Weights of a small GPT-style language model, trained from scratch on English Wikipedia.
Size: width 576, vocabulary 50257, 89.9M parameters.
Training: a variant of Adam for these matrices, 730M tokens.
MLP neurons of a small language model. Each row is named by its layer, matrix (down: output weights) and neuron, and shows model dimensions 192-319. Each number is 128 + 32 x the weight over its row's rms, rounded and kept within 0 to 255.
A block is one neuron, or neurons of one layer that tend to fire together. After each block is what it responds to, as a language model described it from the Wikipedia text at the highest values.

L3.down20 [141 165 145 147 123  56 128 113 120 121 206 129  99 191  71 140 146 124 118  96 147 146 161 110 148  90 102  91 106 160 123 122 130 108 117 108 108 144  93 108 140 102 168 114 180 106  67 149 100 120 153 128 167 140 140 129 129  88 148  62 165 123 111 148 114 112 134 126 115 193  92  63 177 139 107 134 111 118  94 163 176 101 129 144  99 143 180 113 145 111 172 165 165 130 165 111 147  88 154 146 109 123 206 100  80 165 163  95  93 125  45 106 164  69 165 115 113  98 137 154  84 139 145 164 203 104 128 135]
L3.down693 [148 149 118 180 172 179 130 117 168 149 108 161 123 113 108 159 158 165 138 156 131 100 141 100 160 146 126 114 143  89 112 200 166 133 111  76 142  83 151 203  91 106  85 113 170 159  93 142  83 143 149 130 148 145  55  68 109 114 139 105 152 133 139 135 126 142 139 141  80 137 107 160  97 113 161 167 107 112 104  67 204 146 161 159 124 189 143  86 103 129 134 136 126 156  92 181 116 164  92 129  54 138 126 163 140  83  91  91 109 167 136 153 133 109 159 171 143 115 117 159 150 131 172 146 116 157 156 183]
L3.down966 [115 162 165 153 167 151 181 148 137  97 133  92  71 117  54 134  79  76 135  91 129 186 125 111  97 152 141 127 147 117 135 119  75 169 103 117 110 161 138  93 156 131  69  92 145  65 141 194 130 159 132  96 133 149 101 183  99 110 191 116 102 116 161 143 163 143 113 117 109 196 105 195 165 116  94 148  92  99 158 163 147 119 144 141  90 130 131  85 147  95 161  99 147 111 149 120 123 122 178 169 140 182 130 106  96 105  54 120 123 151  75 156 119 136 180 134  96 136 111 119 115 152 192 180 142  92 115  88]
L3.down1084 [124 166 212 108 100  53 158 115 138 123  92  88 189 112 154 119 180  93 122 151 123 135 150 109 145 101 118 184  58 149  97  90 109 117  95 120 120 157 101 130  90 182 155 131 193  66  98  82 119 143 163 113 125 154 153  89 127 136 144 122 112 114  89 157 161 123  68 109 142 118 120 116 169 111 103 171  60 112 140 134 132 107 167  97 113 129 104 182 192  71 186 155 137  84 116 176 152 131 141  80 158 148  96 100 119  94 177 127 105 143  95  88 154  79 125 135 163 107 147 100 149 132 140 183 109 108 158 111]
L3.down1310 [ 84 147  84 165 101  82 173 122 132  65 105  96 109 136 128 170 155  88 150 161  76 170 142 103 109 128 168  96 126  99  94 203 179 112 143 115 149 123 154 154 172 142  79  88 146 138  90 150 170 142 122 100 149 139 161 153 144 129 127 109 152 176  92 105 121 110 129  89  95 195 108 155 165 107 153 115 117  82 154  97 216 126 147 146 156 129 112 126 141 122 163 128 194 136 107 111  98 132 142 156  95 114 164 128 113 147  80  95 152 167  94 128 169 134 124 114 107 105 135  73 147 138  99 183 115 155 133  84]
L3.down1334 [ 79 112 114  96  97 174 167 127 143 138 133 161 177 163 126 130 167 141 125 157  90 137 130 170  58 138 119 128 133 132 119 164 139 119 144  45 164 126 111  95 128 156 127 156 133 192 141 117 128 106  80 113 123 128 122 106 128 213  60 178 122  75 129 168  43 105 113  26 137 128 152 121 112  88 131  90 114 139 162 115 160 142 109 126 123  77 142  78 130 111 118 159  97 139 153 125 125 123 114  84  67  98 126  92 101 125 141 101 114 134 154  90 114 129 116  73  73  48 107 102 121 172 140 117  74 204  89 129]
L3.down2192 [ 78 144 122  96 121 173 167 102 154 111 109 144  77  83 138 178 163 122 121 153 205 123  91 148  83  79 187 107 140 105 141 122 153  92 112 158 156  81 155 179 103 163 113 152 115 103 157 178 127 145 118 126 116  93 121 137 124 108 182 175 182 179 122 111  71 168 164 130 182 150  92 196 133 104 118 131 119 184 157 122 168 139 175 185 118  97 157 136 112  99 142  92 137 174 129 123 126 133 171 203 127  92 116  95  86 139  88 109 144 121 142  88 154 145 118 114 161  94  93  51  91 134 183 146 118 143 149 140]
L3.down2225 [127  94 109  77 131 114 136 118 178 148 172 188 137  67 162 151 115 157  84 152  86 152 113 179 128 190 109  80 131 111 123 146 171 150 142 137 188 159 129 159 116  56 138 130 134 127 132 112 113 151 156 148 118  96 133 135 132 151 127 134 153 166  84  87 108 140 127  96  52  90 100 178 193  76 180 135 150 148  82 123 127 145 125  57 181 112 126 188 101 170 130 118 113 147  74  90 108 163 143 145 140 105 127 144  91 142 100 117 148 138 144 104 170 113 108 164  66 107 152 187 140 115 187 142  67 166 106  99]
Responds to: Structural markers at the start of a line in lists and tables: pipes opening table rows, dashes opening bullet items, and = heading markers.

L4.down505 [117 126  90 143  72 145 146 127 139 130 126 118 152 158  96 135 117 128 139 140 139 183 114 109 147 120 198 186 134 143 172 140  70 164  95 128  81 114 153 104  63 144  90 147 119 104 147 113 160 122  74 109 124 109 122 157 150  57 166 186  84 132 102 163 138 143 134 115 117 144 136 167 105 144 162 157 141 138 119 104 147  90 179 122 144 123 162 119 164 121  95 198 117 141 168 119 111 173 134 158  90 111  77  39 123  95 102 136 142  65  85  45 125 125  69 112 159 139 118  54  97 152 112 157 130 149 136 104]
Responds to: Prepositions and complementizers that open a clause or phrase naming a work's subject or reported content, such as documentary on, based on, believed that.

L5.down95 [163  75 121  39 130  86 175 136 161 148 104 178 151 140  96 156 137 130 103 189 131  88 146 165 165 186 178 146 123 139 146 100 138 213 191  87 145 118 175 189 175  70 181 114 150 141 117 129 145  95  98 153 101 144  63 173 118 142 130 197 140 112 144 167  90 125 135 140 106 147  87 148 110  69  96  82 141 168 100 111 154 183  70 173 182  99 111  88  89  78 168 159 126 124  92 114 113 172 106  99  95 149 127 165  98 110 142 109  96 115 166 138 136 145 139  93 117 125  58 120 168 124  89 129 106  92 163 135]
L5.down240 [110 171 104 119 183 113 107 106 146 173 153 183 151 130 106  76 116 157 132 137 135  94 142  82 131 113 154 129 181 135 183 136 164 131 107 126 126 189 157 124  84  96 124  98 135 117 120 189 122 208 140 225 114 112 115 152  80 159 124 131 145  79  68 126 144  32 162 122 135  86 139 133 107 158 155  96 131  83  99  93  65 177 128 170 105 110  65 125 122 156  77 117 126 124 136 149 107  89 131 127 102 140 163  96 112 131 118 143 154 113 182 158 141 101 126 111  79 151 146 161 120  90  58 132 118 142 173  85]
L5.down318 [ 92 118  96 143 122 129 166 116 184 114 111 167 165 100 120  44 138 148 184 123 160 105 105 111 122 146 145  85 178 129 205 155  48  67  76 121 155 120 117 136 107  92 176 126  93 171  91 122  72 127 133 136 166 127  94  62  84 102 145 151 160 156 152 130 152 154 149 122 153 164 140 117 139 165 114 120 100  88 144  96  91 122 137 148 178 111  93 145 171 109  98  85 186 127 137 124 120  99 146 150 119 142 156  93 147 158  90 162 134 118  94 130  74  76 142 130 109 133  92 123 131 159 102 107 110 106 111  96]
L5.down771 [121 157 101 154 165 173 103 122  88  99 150 125 161 131  91 148 138 122 139 120 111 187 147 123 101 129 110  79 183 124 102 159 152 151 121  79 113 137 188 100  92 136 124 112 116 184  74 172 156 119 142 146 107  90 148  88  77  92 131 145 132  93 128 116 137 144  83 135 110 178 120 122 117 187 148 117 106 154 125 128 108 108 128 169 182 108 148 121 173 217 123 138 122  74 144  81 119  72  69 111  69 149 123 143 160 140 144 151 123 136 128 112  95 122 113 140  82 183 168 168 163 122 121 148 117 124 107 102]
L5.down864 [127 131  73 120 155 101  95 105 150 100 162 211 107  97 156  87 121 143 117 138 113 114 124  99 166 148 120 127  87 114 124 157 119 145 111 123 146 131  90 101  97 133 155 145 159 136 107 188  98 133 160 160  85 144 122 164  86 108 120 181 141 137 104 131 163 119 174  89 146 133 130 134 141  67 104  83 199 120  77 120 126 175 164 176 130 150 173 178 122 113 136  70 134 121  99 156 102 123 134 127  82 124 103 123 110 158 165 172 179 109 207 126 132  79 163 130 115 115 103  82 195 107 109 125 109 101 125 126]
L5.down1871 [149 153 135 141 150  73 126 103  98 115 144 153 196 111 128  87  94 140 130 129 141 146 146  74 239 126 109 136  85 100 157 113 107 159 106  82 122 140 185 132 109 110 197 122 102 158 126 157 112 130 162 135 122 146 103 101 130 116  93 140 147 141 127 128 152  39 118 125 129 144 125 172 164 146  90 112 152 127  61  92 117 148 143 127 160 138  91 141 159 119 183 166  68  71 138 155 132  79 117  85 133 168 135 140 205 210 136 198 124 161 160 109 145 107 111 116 102 147 149 147 170 106 184 151 119 121 117 156]
L5.down1983 [ 92 149 117 142 121  76 111 161 124 157 164 156 162 141 213 156 131 122 116 134  84 131 190 171 153 177 165 143 128 133 145 147 171 104 151 100  89  92 123 119 162 119 152 129 124  89 119 163 104 118 106 189 104 130 172  96 185  57 152  91 203 125 143 138 113  92 100 133  83  83 170 113 152 108  99 109 206 104 136 100 116 137 152  96 158 136 177 111  79 130  81 157 116  78 131  86 152 190 103  71 180 107 162 143 167  53 113 142 129 134 145 136 144 165 104 110 172 115  84 116 174 104 101 177 149 104 129 155]
L5.down2217 [158 153  99 140 145  93 151  75 143 144 189 206 187 107 133  41 100 110 111 100 147 134 120 117 185 114 165 160 109 100 164 143 132 174  98  99  44 132 146 123 136  95 145 149 170 132 139 206 159  71 126 146 114 146 115  89 104 106 149 171 190 145 117 151 115  66 183 126 133 114  95 112 151 116 149 106 189 157 156  80  73 177 128 134  92 165 160 134 126 121 153  84 117 194  77 169 109  84 106  71 146 132 148  78 188 107 137 125 122  78 189 152 151 105 134 144 120 107 121 120 186  92  69 124 168  79 141 118]
Responds to: Opening pipe of a table's header row, or the line break or dash that starts content right after a section heading (e.g. "| Party |", "| Year | Title").

L3.down905 [103 132  88 157 118 137 146 125 150  98 141 131 160 133 154 142 147  95 133 123  73 147 115 142  95 111 100  68 150 124 117 110  98  88 138 144  96 177 110 124 107 103 101 150  90 148 165 127 125 150 150  96 112 113 141 173  94  72 156  91 171 180 153 173 108 105 128  95 127  82 155 164 124 122  93  81 175 143 147 126 141 140 168 139 154 125 149 148 183 174 119 193  98 113 137 130  60 137 101 143 115  95 175 128 147 115 122 165 135  66 111 127  99  88 134 161 113 195 118  90 122 158  87 178 124 180 154  77]
L3.down1088 [166 189 135 179 109 133 130 131  81 137 156  85 131 132 120  99 110 160 141 105 130 121 185  96 131 114 160  95 161 178 151 127 136 135 103 102 163 111  98 103 112 169 143  93 136 104  85 183 120 123 125 114 129 209  96 164 164  91 173 161 153 133 170 192  83 129 203 101 107 104  96 155 138 130  62 128  88 136 126  85 160 139 175 108 152 135 113 148 171 113  68 150 132 166 113 129 161 145 149 129 174 179 101 118 118 152 109 181 126  57 112 140  89 146  90 114 183  75 119 151  98 122 184 153 138 123 103 125]
L3.down1091 [126 122  82 141 166 128 111 104 114 189 129 151 146 156 136 109 150  82 111 116  83 125 163 139 177 173 177 102  95 114 151 112 156 123 107 179 101 127 133 132  97 107 153 192  98 163  74 126 120  99 157 173  95 107 118  50  93 153 154  59 108 122 109 156 126 117  56 168 152 145  82 125 113 159 136 122 137 149  63  70 102 145 171 119 162  78 128 112 101 122 140 139 131  99 127  81 114 139  97 124 170 148 161 119 183  73 173 116  31 133 150 139 168 101  81 129 117  82 103 130 159 100 102 112 156 114 106 117]
L3.down1296 [147 139  91 113 139  68 121 170 152 108  90  92 141 111 130 165 123 129 121  90 128 210 120 117 107 120 107 103  85 106 114 149 118 109 129 110 163 121  66 116 131 139 132  67  77 147 102 144 141 118  40 108  83 101 112 162 171 149 110 123 210 105 125  93 150 108 137 132 193 126  82  98 110 138 108 129 144 101 163  92 150 158 141 155 123 120 150  69 145 164 133  93 127 175 100 116  92 145 101 165 175 149 139 115 146 122  89  92 109 130 128  87  99 138 128 136 151 145 167 138 102 165 100 174 137 112 174 119]
L3.down1445 [199 115 145 101 134 103 128 147 148  86  96 103 122 154 155 215 117 186 139  79  67 124 185 148 148 143  74 108  97 180  42  94 114 155 142 140  82 132  86 123 140 121 102 135 112 119  97 134 169  94 125 160 135 163 147 124 100 103 123  66 163  71 171 155 139  94  57 109 108 102 108  47 118 186 107 175 119  99  62 149 134 131  97 104 107 161 166  97  84 131 158 111 203 103  89 142 119 129 142 157 169 141 150 117 126 140 155 112 126 192 121 137 114 109 138 203 127 182 135 112 109 189 146 147 148 112 139 117]
L3.down1750 [139 117 145 153 154 151 130 138 168 104 117 129 148  52 125 128 108 131 140 163 108 170 169 111  79 142 126 123 119 103 136 120 116 143 141  94 122 147  50 131 104 172 151  93 140 151  97 152 115 145  94 136 122 144  99 157 152 142 107 146 168  84 182 165 125 116 119 107 155 101 114 181 139  96 111 207 141 137 105  33  84 133 149  90 100 183  93  52 121 135 116 154 135 122 117 198 152 153  94 115 151  93 144  86 186 143  93 149 115 127  70  62 110 119 144 211 126  90  87 158  31 160 116 135 144 131 104  50]
L3.down2023 [101  98 123  94  94 125  97 133 185 103  67 151 160 116 110 150 123 161 176 154 114 185 131 112 124 140 141 166 135 216 118  79 149 113 127 172 138 176 105 129 172 156 134 139 152 152 134 131 169  96 139 114 128 151 212 121 142 116 115  52 168 102 183 122 167 115  77 163 122 126 115  98 156 173  76 137  97 118 150 153  97  83 123 128 100  75 112  94 128 110 113  88 151 129 133 127 130 128 132 152 157 140 119 106 170 162  67 143 102  93  67 140  74  66 136 153 104  95 105 109  43 115 113 147 121  86 137 115]
L3.down2180 [160  91  87 149 100 126 104 148 137 129 193  84 128 115 131 108  91 137 214 152  98 146 125  84 101 122 149 189 140 199 175 159 145 102 129 162 117  65 137 128 120 144  84 107 149 191 169 128 104 123 148 124 174 114 113 141 133  95  78 118 137 100 168 116 129 110  71 126 158  82  96 110 121 211 117 194 105  96  86  84 171 132 148 122 133 155 126 121 134 132 157 112 170 119 121 172 169 152  95 128 114 143 123 123 112 112 182 149 156  55 140 120 142 149 148 171  92 164  70 136  65 201 119 133 146 114 144 109]
Responds to: Prepositions that complete a preceding verb or adjective, especially "on" or "upon" after "based," plus "draws on," "instead of," "revolves around."

L4.down1107 [ 93 127  56 154 143 125 162 122 186  78 125 175 141 162 150 134  91  85 149 114 169 141 113 152 159 120 136 120 197 115 168 142 168 161 126  80 109 138 126  81 143 120 173 136 145 182 125 147 150 112  79 182 140 131  90 110 123 140  78 168 144 124 133 181 158 120 126 166 127 107 144 115 158 117 144 117 111 117  64  68 106 101  85 172 154  94  75 126 130 165 146  98  89 192 111 120 137  95 160  94 127 123 166 143 124 175  87 168 115 136 138 128 160 157 144  91  83 182 123 118 123  70 109 146  74 156 190  96]
Responds to: The hyphen or pipe at the start of a new line that opens a bulleted list item or wiki table row, e.g. "- Seasons:", "| Pos.", "| Party".

L4.down1346 [150 192 131 144 160 179 135 152 161 131 173 168 115 147 118 182 123 174 140 190 113 151 173  91 108 183 150 116 128 120 149 131 142 143 111 124 172 162 156 174 145  99 127 179 150 135 106  84  83 132 133 147 133 147 111 190 167 117 200  75 173 149 102 110 116  68 129 114  60  84  90 143 155 117 128 175 144 164 144 125 127  80 149 175 161 124 135 101 150 156 158 142  94 174 152 151  94 113 211  85  92 101 141  93 109 113 123 126  78 152  78  75 115 116 151  96  74 135 111 169 117 166 155 153 135 144 110 138]
Responds to: Verb-final -s/-es endings on third-person singular present verbs after a subject, as in ages, features, bans, smothers; also some plural noun endings and table-row pipes.

L5.down92 [136 109  97 159 146 120  68  69 115 157 168 138  65 161  95  68  54 150 135 199 123 141 129 137 140 172 159 149 150 149 197  91 176 108 121 148 127 103  76 121 124 134 143 109 133 170 165 106 116  95 162  85  83 132  60 122 144  91 137 116 176  92 179 184 110 119 143 143 114  88  87 185  76 109 133 154 157 183 170  56 159 146 150 113 135 149 148  90 118 131 116 147  89 139 146 128 148 147 174 121 128 123 133 112 117 138 106 154 157 151 124 173 162 119 108 140 196 144 196 187 134  95 160 125 107 121 115 184]
L5.down171 [170 171 164 140 139 101 145  99 135  82  78  88 122 134 162 118  91 148 158 144  94 115 112 107 134 133  78 165 133 175 136 135 119  96 165 185 124 133 103 161 130 116  90 151 185 141 111 130 179 159 180 102 108 138 121  99 148  89 172  82 120 124 113  91  99 118  94  73 128  53 101 103 121 112 137 107  96 108 118  88 132 111 160 156 100 107 185  58 119 127 107 178 173 158 171 150 139 126 153 115  98 152 175 113 143 181 110 145 167 108 106 162  84 155 103 149 125 138 118 147 103 164 138 132 140 105 120 122]
L5.down575 [162 140 127 185  84 158 123 165 145 144 125 105 107 109 171 127 117  77 106 112 112 106 113 166 129  91 106  54 116 121 109  78 150 142 148 135 119 124 126 136 143 129 109 153 119 149 117 100  28  89  98 100 136 114 128 162 129 104 114 145 136  73 148 113  88 136 150 153 151  90 135 104 128 142 134 143 151  93 154 189  93 129 110 128 152 123 165  96 100  98 115 155 131 146 181 158 140  76 136 108 188 110  93 139 126 156 130 130 162 143  49 192 144 198 198 146 121 113 122 106 127 143 152 116 181 142 136 162]
L5.down1429 [166 128 126  97 105 186  58  95 105 204 125  83  92 161 136 115 100 110 126 113 173 144  97 102 160 163 177 141 169 122 125 104 126 101  82 153 115 117 110 101 144 115 165 153 172 134 141 164 115  69  81  39 136 191 195 124 165 109  88 111 164 140 140 135 129  94 131 115 151  55  92 130 111 130 180 126 144 164  75  89 161 113 166 169 133  85 174 131 108 130 192 115 115 166 161 164  78 151 116  87 145  92 148 144 134 125 193 117 106  64 151 131 159 114 149  75 126 154 111 120  97 126 117  44  94 118 152 102]
L5.down1635 [100 149 101 124 165  85  62 137 116 153 124 151 107 138 163 179 151  81 108 139 172 140 101 101 146 206 127  91  92 112 112  67  94 127 135 156 182 191 168 189 189 172 123 153  85  96 112 128  57 169 131  60  73 129 130 116 152 119 130 107 162  87 101  85 131  80  75 151 129 161 157 160 164 168 138 131 103 142  44 144 120 116 118 119 125  88 145  86 141 153 149  91 166  55 131 131 102 110 102 146 104 114 134 122 171 107 155  94 103 189 129 173 113 123 155  85 104 120 109  94 117 190 160  83 154 167  59 125]
L5.down1684 [140 163 159 183 109  78 108 104 140 127 135 129 148 160  96 180 120  53 115  76 168 116 119  76 123 143 177  84 115 122 148  97  82 150  99 154 166 129 177 147 137 127 183 103  75 106 109  90 159 185 121 176 135 174 164 145 174 156 131 122 119 149  78 131  97  92 150 149 137 150 135 121  89 159 120 153 118 145 112 105  61  97 156 171 156  93 102 118 137 139 155 126 102  95 156  84 136  73 145 115 174 158 189 134 120 148  97  72 156  93 111 118 132  76 136 199 104 140 132 142 198 174 134 106 199 119 138 107]
L5.down2179 [179  92 140 102 165 115  88 111 169 156 127 112 134 119 117  76  89 100 100 116 144 135 183 133  96  77 158 120 142  87 112  64 120 189 122 134 114 169 133 149 160 146 125 104 159 149 105 103 172 134 147  84 165 145 168 141 134  63 159 138 100 110 138 164 126 123 119 161 148 126 145 187 158 105 113 157  94 166  97 121 113 103 163  92 158 105 125  94 155 132 122 100 130 145 144 148  97 137 147 100 118 105 106 140 102 142 148 115 147 109  89 103 105 180 145 174 205 120 123 141  61 160 161 172 113 143  38 103]
L5.down2274 [136 110 108 114 146 139 132 101 146 130 125  99 111 131 122  58 151 114 167 107 137 168 118 135  96 133  89 164 118 112 118  96 155  83 137 161 144 140 128 104 111 157 172 113  69 109  93 126 113 186 190 133  88 113 143 128 183 169 125 124 197 139 161 113  70 130  87 113 130 107 128 108 140 138 129  79 126  91 101   2 159  86 174 156 163 122 137 133 120 141 151  80 115 122 123 145 122 159 104 112 128 107 141  87  94  99  77 166 124 144 143 182 132 132 187 139  66 106 126 114  89  93 180  70 161 173 105 155]
Responds to: Prepositions, articles and possessive 's linking a descriptive noun to its object, e.g. collection of, song by, Herzog's accounts, in works and events.

L5.down143 [101  65 173 169 158 103 148 172 122 181 149 125 101  35 143  97 105 150 133 171 166  78 155 122 142 106 137 135 103 140  92 175 149 154 143 103 106  83 106 110 145 182 170 137 133 154 149  80 109 118  96 175 105 173  71 133 128 102 176 147 130 144 122 119 146 187 100 164 124 151 157 127 150 105 132 164 120  57 160  93 140 105 161 165 100 111 155 109 130 171 130 105 182 128 125 115 113  89 112 103 104 150 167 145 109 140  93 152  78  98 138 114 107 146  97 127  87 120  62 142 118  61 112 181  84 158 156 154]
L5.down304 [116 222 154 120  94 116 114 180 115  63  77 113  96 147 144 124 155 124 143  57  84 184  93 153 148 134 106 128 141 136  85 139 111 163  58 167 143 110  93 132 118  99 147 136 141  88 106 134 127  65 126  42  80 157 186 101 159  63 182 128 177 140 109 126 145  90 119 151 132 149 111 107  80 100 143 178 135 105 173  78 135 128 210 128 133 159 120 123 185 111 138 122 136 204 156 155 138 178 151  88 155 101  70 150 121 106 106  78 144 136  72 146 152 108 153 187 162 150  89 116  55 121 181 106 180  87 135 138]
L5.down1127 [ 97 166 140 152 184 142 167 120 182 127 114 176  54  81 122  91 138 174 162 114  98 144 123 148 135 184 148  89 121 141 126 125 129 134  59 183 161 101  95 161 136 197 175 102 107  74  77 154 157  84 164 203  75 112 132 107 127 144 103 125 149  94 145 113 119 103 136 104 175 172  99 158  67 105 165 102  58  90 177 105 160 144 118 161  98 163  93  93 100 127 170 133 110 148 167 127 141  99 133 152 115 180  98 108 117 117 122  97  94 211 145 113 155 109 136 115 163  71 192 137  72 144  60 122 153 152 123 135]
L5.down1361 [135 143 129  58 137  87 149 135 113 158 182 160 110 127 163  90 178 132 143 144 124 147 153 111 129  77  89 126  96 156 145 138 142 128  96  98 130 190 142  82 166  71 107  87 134 109 185 143  98 149  83 118  93 142 158 122 125 111 137 156 195 101 128  37  84 116 120 171  96 145 142 104 174 158 123 127  99 141 179  77 103  87 182 166  86  98 136 112 126 144 128 126 124 115 100 139 136 150  76 126 124 161 144 167 139 137 206 153 114 160 168 160 120 101  81 154  80 131 105 125 143 130 144 117 142 157 138 176]
L5.down1557 [128 128 145 169 167 101 123 143 106 210 156 185 127 111 161 115 127 125 146 170 120 126  87 139 205 147 108 151 131 132 127 204 123 131 167 131 113 132 190 136 111 126  84 127 101 172 117 137 125 117 117 162 123 197 116  99 136 129  97 168 171 104 129 106 137  99  66 170 163 149 197 101 148 118 148 154 137 104 118  68 110 188 183 130 149 104 136 165 117 135 102 142 135 123 120  86 182 109 164 152 129 108  69 104 197 105 110 144 166 108 122 158 106 116 151 159  71 160  85 103 113 118 133 116 165  98 106 102]
L5.down1583 [138 111  80 150 178  73 122 160 114  97 143  78 155 119 111 125 172 133 155 112 156 176  42 111 136 117 122 102 180 171 119 106  86 137  80 126 167 156 119 157 131 115 147 171  71 114 101  80 111  73 109  99  55 155 149 105 168 128 164 117 153  93 112 118 107  67 119 164 116 101 101 138  75 135 121 144 121 159 136 143  66 106 122 146 164 157 117 105 123 106  85  64 117 164 146 163  91 135 162  71 104 143 162  71 126 154 167 178 142 169 130  88 146 104 121 148 149 118  35 173 157  93 170 132 115 117 130 100]
L5.down1833 [ 86 145 171 138  87 122 103 189 149 105  98 133  96 127 117  84 149 114 126 148 140 222 169 131 103 111 133  52 138 208 145 120 108 132 105 137  99 132  87 163 112 119  98 152 123  87  78 132 113 101 131 134 121 182 171 137 171  43 151 122 116 144 158 103 130 144  98  66 134 117 115 114 116 186 120 104 146 116 116 108 149 108  76 141 131 100 115 130 132 164  86 134 129 195 170  98  86 137 109 159  63  60 131 108 205  53  65 137 150  93  54 108 137 157 118 171 103 135 106 147  97 155 210  89 121 109  76 165]
L5.down1851 [131 199 125  78 157 184 134 121 170 141 145 143 134  89  83  80 160 127 178 184  91  59 100 142 122 116 179  88 149 119  94  91 151 171 154 105 192 116 153  62 154 160 140 158 101  86  95 212 167 102 152 158 100 113 141 161 108 105 108 113 158 145 144  95 123 134 117 110 133 197  99 142 110 153 145 138 160 116 115 178 155 124  91 133 139 187 106 158 150 131  90  94 133 152 132 152 152 156 141 183  77 135 164 103 122 114 138 126  84 137  93 139 129 110 106 134 121 100 137  91 112 152 154 133  99 116  92 108]
Responds to: Transitive verbs right after their subject, awaiting an object or that-clause, such as concluded, cited, recalled, describes; also prepositions like from, with.

L3.down86 [ 99 123 131 145 125 132 153 210 115 134 153 111  55 108 136 178 132 117 146 110 106 194 116  83 120 129 150 146 114 175 181 110 135 185 107  91 116 171 115 149 156 157 136 139 144  94 169 160  80 142  99 140 146 158 112 170 147 135 176 122 134 144 116 138 122  87 153 148  89 118  93 143 141 123 151 139  79 124 143 111 130  99 149 131  88  99 163  80 101 204 148 108  99 158 120  76 107 125 164 144  80  32 152 104 130  94 153 128 104  53 140 154  72 122 159 110 128 137 163  94 114 199 165 122 152 109 125 103]
L3.down742 [ 78  62 134 152 117  86 124 202 192  97 116 107 126 103 161 101 135 125 121 158 137 183 118  81  94 117 171 123 115 159 121 114  98 123 141  68 120 151  77  79 119 175 163 161 144 112 137 168 108  96 148  81 137  67 129 159  85  90 127 170 140  69 115 123 125 112 174 159 145 130 130  94 132 113  90 144 101 143  88 167 127 109 113  87 149  94 115 146 122 129 101 122 170 141 112  93 155  94 111 101  60 203 120 143 145  45  95 126  91 138  99  98 160 130 111 119 175 191 132 209 112 114 175 121 105 128 130 170]
L3.down980 [ 89 134 122 114 101 144 142 117 137 138  93  94  99 112 116 116 107 120 139 137 137 155 195 132 137 194 147 104  62 146 125  39  65 158  90 125 158 129 128  91 142 201 155  86 208 118  30 169 115 130  74 141 118 134  74 162 152 118  89 128 108 146 131 139 167  76 119 109  88  99 140 129 128  64 125  95 160 121 124 179 115 116 101 144 124 118 113 125 118 150 159 122 177 148 174 155 129 141 108  99 113 153 173 109 184  44 155 178 138  97 104  92 127 154 168 179 139 115 123 158 137 128 147 133 153 113 134 108]
L3.down1362 [130 186 104 115 125  91 111 182  69 120 162 105  88 131  99 192 195 153 122  87 129 133 127 120 152  89 165 165 137 177 100 120 121 148 101 137 167 115  81 158 105 132 110 144  76 166 106 121 133  93  60 136  37 126 163 168 129 118 146  90 199 136 106  96 144 133  96  88  90 126 128 101  91 114 122 152  95 114 149 154 112  81 137 182 105 114 135  83 111 135 112  76  59 173  97  87  53 103 139 101  99  96 154  99 111 135  44  80  77 149 132 142 142 143 150 121 120 147 156 175 111 178 104 133  65 141 124 106]
L3.down1379 [179  54  88 151 132 205 192  92 104 165  93 151 132 128 151 192 127 136  68 132 151 121 158  90 115 125 164 108  88 126 137 100 162 108 145 138  74  88 145 108 110  86 139 149 165 118 100  95 111  83 142 141 138 128 148 103 138 161 169 192  57 111 122 141 134 136 102 116 146  99 102 112 118 165 178  81 118 111  96 156 114 122 176 151 157 171 153 162 163  82 141 159  83 131 154 127  40  89 135  79  97 156  78 128 166 104  77  75 123 140 157 122 130 184 163 115 108 152 130 136 143  81 151 166 120 125 122 129]
L3.down1456 [ 97 154 115 131 144 117 223 147 153  76 113  99 103 168 164 116 171 115 101 108 138 184  91 109  89 197 170 111 163 129  76 145 121 124 109 104 136 126  97  71 151 139  84  81 157 126  93  93 120 139 142 133 173 144 113 122 108 151 108 171 129 131 162 101 150 116 160 190 176  66  77  97 179  58 188 183 111 125 112 172 124 152 119 121 103  58 100 134 130  90  67  60 155 119 113 113 179 126 168 116  88  75  64 125 188 181 143  69 121 114  81 155 115 153 127  75 120 159 131 174 149 159 142 138 159  95 157 143]
L3.down1755 [ 82  98 122 136 115 138 126 126 128  93 164  89  92 143 156 164 167 122 138 126 134 144 112  92 100 106 128 102  95 155 125 110 100 103  86 138  84 121 173 128 179 184 190 154 127  79 119 112 107 118 159 164 115 163 141 171 114  71 148 196 133 196 124 150 163 139 157  73  11  92  83 104 127  80 120 145 108 173 127 114 113  79 197 114 138 110 112 138 129 164 152 119 108 140 162 163 107  80 124 115  57 155 137 108 107 120 120 124  86 141 156 139 144 136 127 130 110  88  98  83 111 151 142 151 132 125 149 111]
L3.down2012 [108 145 137 123  57 140  98 130 124 171  99 115 124 191 134 180 142 120 102  75 102 141 146 153  75  88 112  89 130 200  87 100 104 156  77 165 125  93 110 152 127 150 128 106 145  21 159 101  89  86 133 100 104  83 154 192 105 144 145 125 128 159  91 142 151 167 179 141  97 133 132 119 145 127  91 152 117  98 157 114 107 110 163 117 104 161 103 126 105  72 129 108 145 112 153  96 111 145 119 141 104  78 152 123 128 139 141 151  67 130 176  85 114 133 146 156 129 131 172 160 160 161 133  82  87 125 122  16]
Responds to: Final word-piece completing a multi-token verb, mostly present-tense transitive verbs in plot summaries before an object, e.g. emb-arks, stab-s, comp-els.